Weights of a small GPT-style language model, trained from scratch on English Wikipedia.
Size: width 640, MLP 1728 SwiGLU.
Training: a variant of Muon for these matrices, 1591M tokens.
MLP neurons of a small language model. Each row is named by its layer, matrix (gate and up: input weights) and neuron, and shows model dimensions 229-292. Each number is 200 + 40 x the weight over its row's rms, rounded and kept within 0 to 999. A neuron's up and down rows have the sign that makes its largest values positive.
A block is one neuron, or neurons of one layer that tend to fire together. Before each block is what it responds to, as a language model described it from the Wikipedia text at the highest values.

The last subword piece completing a split word, strongest for adjectives of character or mood (prot-ective, na-ive, errat-ic), weaker for verbs (inter-act, sh-unted).
L9.gate140,135,194,176,209,258,160,158,225,191,165,221,195,201,177,188,187,180,212,168,215,234,146,198,159,203,259,258,192,189,282,156,165,153,284,200,242,146,152,161,230,191,181,248,257,215,249,198,262,213,177,186,159,192,203,189,213,177,182,231,185,236,150,150,265
L9.up140,118,217,272,244,188,283,266,230,149,227,149,252,225,209,165,181,216,181,220,167,221,205,166,128,210,258,252,178,180,168,199,206,202,181,157,188,271,225,153,180,181,211,187,187,283,152,196,220,181,232,143,185,201,137,271,196,211,118,138,168,210,177,225,175
L9.gate388,195,221,259,189,192,148,244,206,240,181,203,264,207,189,148,175,146,231,296,209,167,171,185,184,187,202,215,170,205,257,109,239,245,181,232,188,246,134,260,197,176,143,141,228,229,154,221,154,232,249,203,237,234,267,212,234,173,237,203,211,205,278,221,237
L9.up388,248,136,195,183,240,183,163,207,155,209,178,231,191,169,198,192,208,235,174,245,191,156,167,226,250,201,213,263,215,284,142,124,122,266,132,175,181,205,220,203,209,126,231,135,252,178,130,215,193,182,193,210,158,236,203,188,256,151,241,180,239,222,235,196
L9.gate513,33,187,174,189,238,193,203,156,201,195,229,173,207,169,267,147,190,255,189,211,168,227,157,223,178,181,209,178,216,195,189,216,163,183,250,320,205,139,238,167,261,248,237,227,220,229,206,189,190,185,169,182,175,208,188,165,160,232,145,203,185,177,251,237
L9.up513,192,193,207,169,127,211,197,146,204,178,203,183,94,137,226,205,174,168,246,175,247,120,179,243,261,122,159,248,206,217,198,150,172,143,185,194,175,178,208,226,194,242,217,168,182,214,237,198,210,248,186,147,120,211,230,172,166,196,202,141,216,282,156,246
L9.gate580,206,198,163,141,200,161,214,207,172,246,256,176,246,195,134,156,129,154,208,232,158,166,201,222,223,233,190,251,155,260,191,156,239,174,195,243,237,185,189,197,177,107,182,162,217,132,209,221,213,161,234,143,230,211,247,169,251,230,185,235,184,199,155,199
L9.up580,186,184,237,205,182,260,181,243,215,170,163,181,250,156,210,190,183,178,230,264,189,159,211,201,194,238,259,213,162,222,184,175,177,281,124,203,163,233,195,165,174,206,221,179,240,239,195,173,178,167,176,221,192,274,224,227,195,196,148,245,246,242,215,249
L9.gate626,207,222,198,156,269,214,234,240,284,223,190,189,147,256,172,95,204,265,139,233,197,224,192,152,203,163,279,201,208,223,172,169,252,156,149,204,143,136,231,172,208,184,199,190,179,205,214,161,232,196,186,259,232,251,274,150,251,176,204,148,193,186,180,247
L9.up626,235,208,198,201,282,191,212,222,170,140,133,235,159,162,238,267,253,211,228,232,231,153,242,228,158,221,164,193,146,230,117,223,211,165,200,161,225,223,212,126,194,236,248,251,140,184,255,166,202,235,134,130,153,210,265,242,233,136,222,229,252,218,169,149
L9.gate640,214,142,204,267,214,175,243,231,210,181,240,189,168,236,228,217,141,219,226,151,260,157,166,216,145,225,241,159,184,309,231,182,243,200,167,132,192,207,204,140,143,171,211,213,125,216,204,262,136,159,178,209,129,205,214,167,188,206,152,257,205,254,199,238
L9.up640,213,230,167,255,231,236,176,278,121,192,187,144,240,167,221,251,199,201,177,188,126,236,224,195,225,264,186,222,167,240,191,174,165,164,160,171,195,250,158,197,159,141,206,188,176,174,240,214,155,281,174,172,207,279,217,202,236,170,220,261,188,220,208,149
L9.gate831,173,158,142,197,202,222,207,263,190,241,264,146,216,199,220,220,218,206,220,236,228,224,175,191,165,162,163,191,175,183,204,195,199,209,211,163,233,180,198,221,210,232,187,186,177,237,218,167,242,294,157,239,149,152,213,180,185,267,206,248,186,219,248,154
L9.up831,149,171,225,198,256,171,215,176,196,241,240,179,174,187,161,207,203,198,244,251,312,200,186,207,212,216,192,162,166,155,232,208,144,147,126,166,267,215,157,226,181,238,271,255,160,204,190,197,214,185,197,160,239,104,248,250,199,197,222,188,158,200,198,180
L9.gate885,234,122,265,219,287,222,126,211,186,273,167,209,270,172,121,211,247,200,68,212,194,194,189,217,235,247,212,141,203,176,215,181,163,187,215,140,193,195,233,162,188,200,171,291,172,194,159,186,255,181,272,215,220,177,178,256,237,180,259,222,186,161,269,164
L9.up885,210,236,173,183,198,203,218,221,187,147,209,262,244,153,193,171,217,182,208,158,257,198,264,123,179,168,256,209,195,174,195,172,222,225,207,180,261,181,135,243,219,216,220,208,182,227,253,144,207,182,165,163,160,227,159,140,261,215,244,222,181,148,152,218
L9.gate908,185,145,244,238,209,237,245,254,155,233,155,112,245,162,192,197,181,210,187,230,206,211,251,142,240,207,167,215,126,224,178,210,238,154,287,71,158,195,262,150,168,77,230,157,256,244,251,180,172,105,165,174,203,179,208,169,218,171,260,220,206,273,178,266
L9.up908,250,180,143,177,192,177,213,230,162,279,163,136,210,126,197,170,186,243,191,197,263,223,171,212,159,226,189,178,220,182,212,174,129,198,218,180,168,159,125,226,187,114,199,254,206,140,214,121,200,169,183,188,190,121,262,194,250,210,185,193,203,240,180,164
L9.gate947,135,200,149,203,218,236,139,209,192,203,300,199,165,224,236,204,220,171,191,101,285,264,240,192,148,212,196,257,178,168,177,148,33,243,226,193,216,216,166,157,184,225,207,162,218,194,226,178,274,201,190,186,169,106,180,139,210,213,150,199,220,198,245,204
L9.up947,164,183,147,230,218,224,96,230,192,139,159,176,199,249,219,195,223,176,160,197,250,217,245,185,170,231,159,241,138,251,217,190,204,121,229,204,206,255,214,246,253,264,162,192,205,223,231,179,172,246,196,155,90,114,287,194,245,205,218,228,175,196,299,145
L9.gate1191,181,111,231,198,110,175,165,219,218,171,227,164,207,124,153,260,180,175,168,203,241,154,190,169,264,283,255,258,173,203,163,187,182,198,196,190,206,234,173,163,179,117,179,200,188,210,239,256,245,226,222,147,189,138,193,185,197,211,110,250,205,179,123,214
L9.up1191,173,174,122,253,208,207,150,266,240,213,128,265,171,115,219,196,159,244,194,232,216,158,192,233,203,181,212,168,223,291,245,219,196,190,270,189,177,221,193,138,230,160,178,217,192,229,161,219,197,248,272,241,177,173,231,225,202,170,213,231,161,195,230,220
L9.gate1235,237,197,150,269,139,171,153,234,138,150,149,162,256,238,218,235,236,188,143,175,258,178,217,199,207,189,259,252,187,221,133,167,255,166,185,249,225,166,149,208,205,220,195,265,215,203,200,236,231,249,212,151,189,225,173,186,172,250,167,206,256,162,239,211
L9.up1235,232,187,223,167,210,250,259,127,170,187,169,225,267,188,152,228,204,258,196,165,177,233,168,161,193,175,178,165,271,143,222,142,160,234,212,204,138,263,271,221,180,165,227,172,205,180,214,195,195,196,238,196,153,202,166,273,140,276,160,193,291,143,218,179
L9.gate1293,94,196,240,157,214,123,200,260,198,265,188,203,237,156,234,221,206,216,176,133,189,180,218,192,147,199,170,169,228,161,140,142,189,120,167,269,214,222,141,157,166,162,307,204,156,199,228,163,150,205,181,183,156,242,159,229,196,207,199,221,225,186,197,236
L9.up1293,165,134,165,241,234,179,156,154,149,126,219,172,216,126,195,258,201,213,93,182,143,215,234,211,166,115,219,217,250,212,162,137,175,148,250,210,220,184,187,144,157,228,278,177,175,239,219,188,205,281,261,162,202,202,186,223,283,207,218,207,209,114,183,235
L9.gate1298,232,146,150,171,154,168,164,185,231,181,194,169,204,210,158,189,167,214,194,202,219,198,257,194,307,259,202,242,133,208,215,233,77,226,154,228,214,196,174,211,179,279,276,230,214,152,162,229,168,168,154,190,240,151,202,146,197,193,174,242,194,179,192,190
L9.up1298,209,192,169,155,181,199,189,215,220,215,230,240,167,136,149,177,142,169,146,267,233,174,261,268,215,252,167,145,229,267,198,207,216,224,142,214,220,242,211,198,219,182,236,191,144,250,162,216,200,143,169,199,202,215,221,225,187,174,157,239,202,222,362,147
L9.gate1356,224,191,137,170,216,237,145,182,183,140,231,197,214,87,180,204,154,235,197,251,214,205,228,136,200,216,234,232,198,238,111,209,234,223,281,210,216,228,192,174,220,169,143,166,166,114,172,137,311,191,228,215,191,260,192,147,175,250,178,238,160,215,150,191
L9.up1356,78,238,197,168,200,212,244,194,189,146,162,145,247,205,251,249,185,230,266,184,162,187,240,180,218,194,195,133,206,218,223,215,201,218,212,237,242,193,206,214,242,236,236,160,241,228,162,219,230,213,114,177,163,140,193,186,115,202,221,216,144,168,192,199
L9.gate1514,167,195,197,215,231,168,175,254,217,170,265,274,246,179,99,208,201,165,131,156,232,205,180,172,154,216,213,306,232,207,229,117,207,203,185,192,215,142,178,220,144,186,169,291,208,204,229,168,215,231,124,198,173,271,235,144,210,238,117,195,186,216,138,131
L9.up1514,192,191,196,196,244,141,239,261,233,267,232,188,233,263,224,233,170,210,251,150,171,166,229,192,181,215,206,167,110,254,210,172,122,245,169,241,231,154,229,189,174,239,213,276,203,160,233,190,230,251,175,155,236,225,185,170,136,225,190,220,179,179,295,277

Adjective endings or words that complete a modifier before a noun, usually after "a", such as intellig-ent, simpl-istic, better, admir-able.
L7.gate1119,204,183,254,179,162,218,213,140,205,166,219,178,161,135,215,232,246,210,191,253,260,231,218,171,258,207,103,135,192,246,247,202,156,273,169,241,241,239,245,189,139,186,211,212,190,183,239,203,225,231,170,233,195,179,223,163,186,172,209,196,205,207,252,222
L7.up1119,245,180,145,162,190,269,210,237,179,174,203,167,221,208,260,195,200,225,208,173,198,267,220,157,65,187,200,206,171,258,213,187,251,268,238,221,176,131,100,186,229,134,181,224,135,235,230,144,165,166,193,248,248,235,219,154,205,250,133,243,230,175,213,185

Final word pieces completing nouns, mostly plural endings, in expository text, such as phenomen-a, invertebr-ates, fixt-ures, and also -y in stratigraphy and Economy.
L5.gate33,202,198,222,281,291,161,214,221,189,179,222,194,230,184,277,241,257,224,221,184,236,185,212,181,149,164,187,204,185,226,135,171,198,141,150,178,126,131,202,160,245,246,202,200,253,226,237,258,149,230,198,268,156,206,230,207,242,154,179,181,110,161,204,207
L5.up33,212,166,162,167,263,176,146,222,189,182,163,196,239,201,169,174,139,216,174,227,222,171,120,142,165,242,181,194,154,229,126,218,198,82,206,158,177,209,273,169,262,196,211,147,243,190,176,201,219,184,229,246,173,253,229,159,187,145,172,170,171,239,246,168
L5.gate809,221,207,100,175,242,265,206,231,220,235,222,164,186,151,163,212,246,195,192,193,183,251,171,218,234,183,208,197,222,288,188,216,206,211,241,232,159,274,206,192,238,258,162,234,194,200,174,152,206,192,154,233,185,256,240,173,232,241,140,142,84,161,164,150
L5.up809,179,155,197,166,220,262,198,263,229,219,185,169,190,183,145,231,196,176,173,147,211,197,213,186,186,212,231,175,192,132,189,247,202,211,228,206,178,133,241,215,177,215,243,157,194,237,280,170,263,224,202,214,207,132,188,180,174,194,224,192,231,247,200,205
L5.gate1127,178,198,195,214,257,197,198,231,262,232,229,209,166,144,164,193,197,232,195,227,196,226,165,194,224,148,204,188,161,177,103,235,151,150,193,139,221,199,149,114,287,163,247,205,235,266,237,194,192,192,202,176,134,189,269,199,257,176,185,104,179,168,158,196
L5.up1127,175,235,228,216,249,166,245,210,228,202,204,140,204,153,238,227,167,223,238,119,208,223,242,300,165,224,201,173,217,226,143,143,196,216,192,247,119,270,210,240,258,305,211,139,222,189,135,249,198,256,192,194,253,219,183,222,229,182,210,185,139,174,147,187
L5.gate1451,119,162,188,259,119,201,113,211,236,201,246,231,169,176,188,237,242,258,155,209,190,261,133,107,193,150,178,162,181,227,193,175,238,194,192,233,220,208,159,82,207,147,242,285,184,206,152,255,238,121,276,166,228,174,174,131,201,167,161,188,162,165,214,211
L5.up1451,155,137,122,184,213,174,217,220,176,154,210,195,215,213,241,288,147,192,183,194,182,163,240,185,150,192,192,159,141,238,137,243,199,152,213,301,211,216,198,191,124,150,210,192,214,177,231,210,224,190,154,117,129,146,217,214,207,246,131,166,134,215,197,238

Final pieces completing adjectives or compound modifiers such as monumental, incisive, three-story, plus final digits of numbers in tables.
L5.gate442,171,201,139,212,234,194,204,255,197,210,185,129,175,187,241,208,255,189,170,273,239,236,314,261,185,184,181,204,219,175,230,237,166,190,204,256,251,206,161,125,241,158,217,279,199,211,204,197,247,113,221,172,195,118,198,141,166,198,122,242,184,166,194,192
L5.up442,187,169,214,200,248,178,217,253,254,151,184,160,214,116,203,152,189,196,178,126,227,189,213,180,191,237,222,244,258,216,227,258,223,245,150,219,195,136,227,150,236,186,243,201,203,182,262,193,190,203,186,182,228,106,216,143,182,233,216,180,105,180,132,289
L5.gate878,198,194,195,224,251,143,226,244,238,216,148,146,248,169,289,133,207,152,163,140,266,190,183,126,252,215,134,230,211,145,211,200,185,188,158,243,213,144,177,207,230,214,184,308,260,212,263,148,194,203,234,234,191,186,240,152,195,232,117,196,189,274,170,113
L5.up878,205,196,198,203,226,228,128,170,126,174,181,194,221,184,174,134,218,190,121,167,288,119,266,211,219,179,188,287,229,174,128,253,131,251,216,129,169,185,213,268,209,166,316,154,247,189,178,167,175,216,192,223,203,152,291,200,254,245,191,166,160,208,181,220
L5.gate1557,217,155,203,168,157,279,204,263,183,218,168,153,195,281,253,273,170,199,166,178,206,132,237,163,187,169,180,126,217,170,157,88,297,214,258,180,131,220,177,237,156,239,236,215,176,163,202,206,184,235,169,207,247,162,258,185,163,158,181,281,164,259,222,183
L5.up1557,223,158,259,155,219,217,225,185,153,214,210,172,180,213,197,210,170,144,132,192,226,194,164,192,193,183,235,101,175,216,215,208,249,202,238,230,236,184,184,200,139,215,254,229,200,226,224,198,211,251,207,164,234,194,292,207,235,198,191,201,194,197,244,237
L5.gate1636,238,201,241,116,137,175,216,194,185,177,134,213,192,229,194,167,153,173,214,208,236,215,173,166,198,192,169,220,190,227,189,213,203,194,196,146,166,272,192,263,274,149,146,158,222,95,219,195,137,220,193,182,214,167,269,142,171,224,167,275,220,207,198,168
L5.up1636,194,172,174,129,264,180,173,205,181,276,188,180,125,204,141,190,224,235,158,154,283,214,234,171,236,239,205,204,192,147,212,268,219,205,176,110,201,172,209,163,176,220,281,231,236,191,215,188,253,248,181,230,166,269,187,198,195,189,173,205,202,190,150,220

Final token of an abstract head noun ending a noun phrase, often a plural suffix, e.g. issues, needs, aspirations, damage, plus occasional participles (spent, spoken) and table column cells.
L7.gate937,113,232,144,258,137,200,88,219,211,145,186,228,259,113,247,233,138,190,222,158,163,206,229,245,171,201,227,174,183,268,272,188,158,179,202,276,199,137,193,203,182,236,156,214,170,256,251,207,173,220,215,178,220,265,219,197,156,166,164,213,183,203,192,223
L7.up937,202,219,185,134,220,206,216,207,195,128,213,151,162,174,257,173,177,225,208,141,232,252,194,162,144,227,191,202,236,234,161,171,105,174,137,275,230,172,179,252,170,195,248,180,171,216,204,236,237,197,199,254,246,151,214,184,191,192,206,206,163,188,216,233

Word-final plural suffix pieces that finish a noun, often split from its stem, as in synagog-ues, indic-ators, recommend-ations, band-ages.
L9.gate158,169,265,208,169,243,225,188,198,215,262,200,214,175,228,185,143,214,226,183,271,198,262,338,196,309,216,169,165,231,224,204,211,218,112,211,144,223,263,251,171,183,286,178,151,269,218,236,191,149,236,114,210,177,218,268,164,221,168,131,131,118,224,219,190
L9.up158,222,165,210,235,144,256,226,251,195,237,228,162,187,170,175,172,211,190,196,157,238,299,263,192,265,221,193,162,240,181,207,241,273,197,167,215,224,246,216,177,204,262,184,71,275,160,203,198,125,223,229,183,65,146,236,186,206,174,148,191,174,174,229,154
L9.gate228,231,227,221,184,114,137,210,158,162,231,164,185,179,189,217,249,211,276,144,217,224,243,284,151,219,177,235,241,236,213,130,262,197,156,234,215,179,255,219,212,185,229,240,278,246,171,164,230,281,181,165,149,239,215,220,118,229,209,248,156,233,238,156,204
L9.up228,188,173,259,92,185,221,183,237,249,216,184,190,147,181,212,210,218,146,173,135,158,221,241,177,149,210,174,228,217,196,216,195,143,210,306,145,266,217,209,247,196,265,176,211,192,161,126,150,171,194,184,209,254,157,223,166,159,189,131,213,97,173,168,181
L9.gate240,228,198,205,214,220,207,184,216,256,217,190,228,172,130,265,181,246,178,212,178,179,235,247,227,229,234,165,198,196,159,175,190,154,170,244,244,128,177,173,206,171,215,197,194,211,161,184,273,172,215,217,238,150,231,277,205,256,183,92,168,154,243,197,223
L9.up240,193,242,166,215,208,225,260,203,161,236,209,178,149,229,205,103,197,267,208,211,235,260,235,204,229,202,167,191,200,255,152,200,179,130,263,171,163,196,215,197,231,226,263,177,211,255,145,221,207,243,169,202,167,221,198,248,246,163,163,204,170,288,193,185
L9.gate265,249,186,193,189,237,215,247,337,224,256,145,237,169,192,205,203,132,255,192,78,180,231,189,155,245,152,216,181,261,249,296,167,147,77,163,188,160,232,205,231,170,306,250,279,216,234,169,242,174,239,161,208,230,175,223,156,178,245,242,214,188,175,177,217
L9.up265,203,226,165,152,176,191,333,178,185,206,269,203,205,215,160,195,229,137,169,221,155,207,235,201,191,221,221,134,176,203,100,158,261,239,243,164,310,147,170,234,208,229,188,225,195,159,209,238,212,204,202,162,159,206,197,209,264,94,166,132,177,179,263,276
L9.gate305,214,244,145,185,156,182,215,133,184,191,201,232,227,166,155,183,140,187,146,230,191,224,219,143,234,241,168,203,239,145,226,245,211,209,230,180,160,151,189,260,289,196,258,111,215,286,194,223,170,96,214,192,253,201,213,185,252,271,248,216,169,138,207,188
L9.up305,218,217,232,190,222,204,191,166,280,215,236,192,203,186,231,165,180,180,148,212,219,284,236,232,166,221,218,239,213,247,201,158,244,217,203,213,161,216,126,180,202,159,211,165,153,238,206,170,252,198,253,192,192,185,208,224,225,222,188,197,216,215,171,133
L9.gate461,223,218,130,160,257,201,235,260,266,266,225,205,257,128,293,171,164,208,204,143,187,204,224,209,157,202,223,210,218,169,177,221,153,151,200,176,151,245,188,221,180,249,214,177,205,156,219,217,237,229,150,223,174,194,225,182,254,139,177,249,249,202,165,173
L9.up461,256,238,123,250,215,179,212,236,297,221,220,254,171,129,202,222,165,252,221,198,129,186,176,250,262,154,156,219,180,185,180,219,222,204,164,233,195,165,200,144,249,237,177,250,166,257,149,274,161,218,169,189,243,232,138,131,240,155,182,168,172,212,166,147
L9.gate471,229,255,179,226,205,191,196,184,160,183,192,156,179,190,190,205,179,193,167,241,203,204,240,200,232,175,185,217,253,214,210,164,186,159,249,166,121,134,231,270,225,209,241,166,95,136,218,183,225,156,230,210,228,209,197,200,135,180,203,168,153,210,199,219
L9.up471,233,143,233,209,179,174,140,177,173,154,179,178,151,190,247,156,147,199,246,166,235,196,197,172,241,253,139,223,137,206,192,137,207,197,195,192,121,230,228,220,188,182,213,148,160,227,236,139,248,216,209,217,198,211,150,186,222,235,258,204,221,195,194,285
L9.gate492,194,255,173,162,210,161,199,230,222,193,202,196,186,154,177,180,143,192,196,210,177,249,196,138,196,224,219,215,236,155,218,177,155,202,146,173,218,169,208,249,169,108,158,207,103,211,220,166,162,152,225,278,158,218,210,224,154,237,205,122,190,150,174,249
L9.up492,173,180,209,220,256,143,250,190,240,183,263,224,222,165,151,180,170,277,146,170,162,167,208,186,230,138,144,220,193,241,194,164,129,217,176,205,285,196,175,206,151,177,158,179,209,275,210,124,169,154,181,220,155,194,195,217,151,242,256,213,223,239,219,133
L9.gate719,286,255,171,194,235,176,195,266,199,226,191,165,226,171,222,163,154,243,182,162,155,271,172,255,182,187,242,213,151,246,215,153,193,97,158,182,194,168,159,247,184,251,222,246,192,239,175,225,260,218,202,197,162,225,200,138,256,186,178,159,208,171,108,196
L9.up719,198,215,149,186,200,231,191,188,204,253,188,139,226,139,203,156,189,238,153,227,259,163,229,229,190,179,210,177,182,231,253,191,243,184,137,184,151,142,193,182,185,210,143,180,128,201,126,216,191,163,234,139,253,128,198,177,201,245,290,171,207,271,202,168
L9.gate1124,213,199,158,186,240,222,122,171,197,188,192,256,148,201,218,218,206,182,180,148,222,190,169,269,212,166,204,245,207,151,167,203,224,223,208,189,222,236,175,282,206,220,246,184,149,242,244,152,274,220,183,213,216,169,240,230,237,176,182,151,195,216,190,220
L9.up1124,216,165,176,240,162,158,179,236,214,287,204,232,213,120,232,251,173,181,165,231,166,151,239,183,208,186,260,179,277,179,192,255,239,195,255,178,188,224,222,262,235,161,213,151,95,190,221,161,170,182,237,215,133,226,162,206,239,175,202,189,135,240,208,168
L9.gate1188,195,195,145,89,198,231,173,178,246,127,248,158,252,128,163,201,204,228,228,169,230,153,188,208,214,171,123,266,204,184,239,172,176,137,144,248,169,265,244,233,133,217,142,171,209,151,260,176,266,211,207,200,136,116,175,155,164,193,145,120,225,293,218,250
L9.up1188,184,159,228,163,221,181,201,212,225,97,203,236,198,263,145,160,158,213,207,124,169,205,204,200,212,199,219,217,153,216,218,156,131,230,197,215,216,204,225,254,104,269,216,203,149,275,235,268,220,174,172,183,203,185,167,140,153,205,239,125,231,163,176,136
L9.gate1205,163,337,146,181,190,225,176,238,227,220,176,150,245,174,244,218,180,227,176,275,216,211,175,249,288,183,182,166,229,213,227,197,188,221,165,227,203,163,205,184,143,178,231,257,223,178,176,212,244,166,167,116,165,254,186,140,230,220,194,190,196,137,209,139
L9.up1205,146,255,184,185,202,195,200,176,138,172,181,210,233,211,199,233,232,163,160,259,229,218,197,193,269,194,189,142,180,207,211,194,165,279,197,228,209,177,250,186,119,126,182,234,189,223,167,152,196,166,190,182,242,254,139,154,188,158,166,160,126,159,138,224
L9.gate1241,149,231,218,198,155,201,247,179,226,206,183,183,258,176,185,228,149,215,111,162,214,215,212,208,174,139,259,333,183,199,148,135,208,267,180,163,256,154,226,206,136,235,235,132,189,176,197,209,157,188,220,162,238,222,167,266,211,197,198,125,274,213,192,222
L9.up1241,211,163,217,240,221,232,199,173,152,238,193,137,246,166,205,234,160,198,164,202,140,241,210,149,142,184,227,226,172,207,169,172,250,201,235,158,217,136,197,158,180,144,198,190,194,171,169,140,276,208,204,95,153,188,160,160,229,203,162,255,203,228,200,177
L9.gate1510,133,188,215,179,168,228,195,218,197,222,253,280,139,182,239,148,173,171,173,213,151,224,207,219,229,115,224,175,196,154,137,133,190,202,205,186,166,197,245,209,97,171,214,207,149,258,224,243,202,264,259,188,188,172,141,199,158,176,107,108,243,249,222,231
L9.up1510,133,233,167,236,193,205,215,243,209,183,165,176,180,191,271,178,258,202,158,172,188,268,234,211,190,206,126,202,234,237,185,211,131,143,238,259,218,229,184,216,138,236,266,213,218,230,138,218,204,171,176,171,230,257,161,189,237,204,204,188,217,81,179,194
L9.gate1523,294,169,162,116,142,238,236,151,211,190,166,240,147,254,194,157,174,207,290,133,174,209,198,206,170,138,145,210,201,160,252,260,195,155,173,196,136,173,203,229,232,205,184,226,144,169,236,145,212,238,190,230,196,243,187,134,220,171,179,163,156,264,227,180
L9.up1523,183,200,195,169,104,276,225,220,204,188,171,193,205,220,175,166,273,202,250,197,225,201,273,231,203,223,194,173,194,149,229,275,203,186,186,197,167,210,230,259,216,270,268,181,194,141,226,250,191,220,161,229,220,230,161,136,189,167,119,176,119,224,216,193
L9.gate1694,165,190,186,178,155,240,244,227,215,201,195,297,214,189,220,230,157,145,185,242,208,208,264,173,171,114,183,239,135,163,182,159,235,165,160,197,212,180,196,186,202,234,166,177,125,228,244,163,207,165,192,228,218,183,245,199,263,182,184,256,163,205,156,220
L9.up1694,219,249,161,194,143,165,225,178,168,244,203,210,161,262,226,190,226,133,202,274,234,183,207,215,184,198,149,236,184,236,206,188,210,255,187,173,198,109,119,182,140,186,314,146,219,216,198,199,260,182,236,213,239,186,274,211,283,145,150,203,149,109,160,203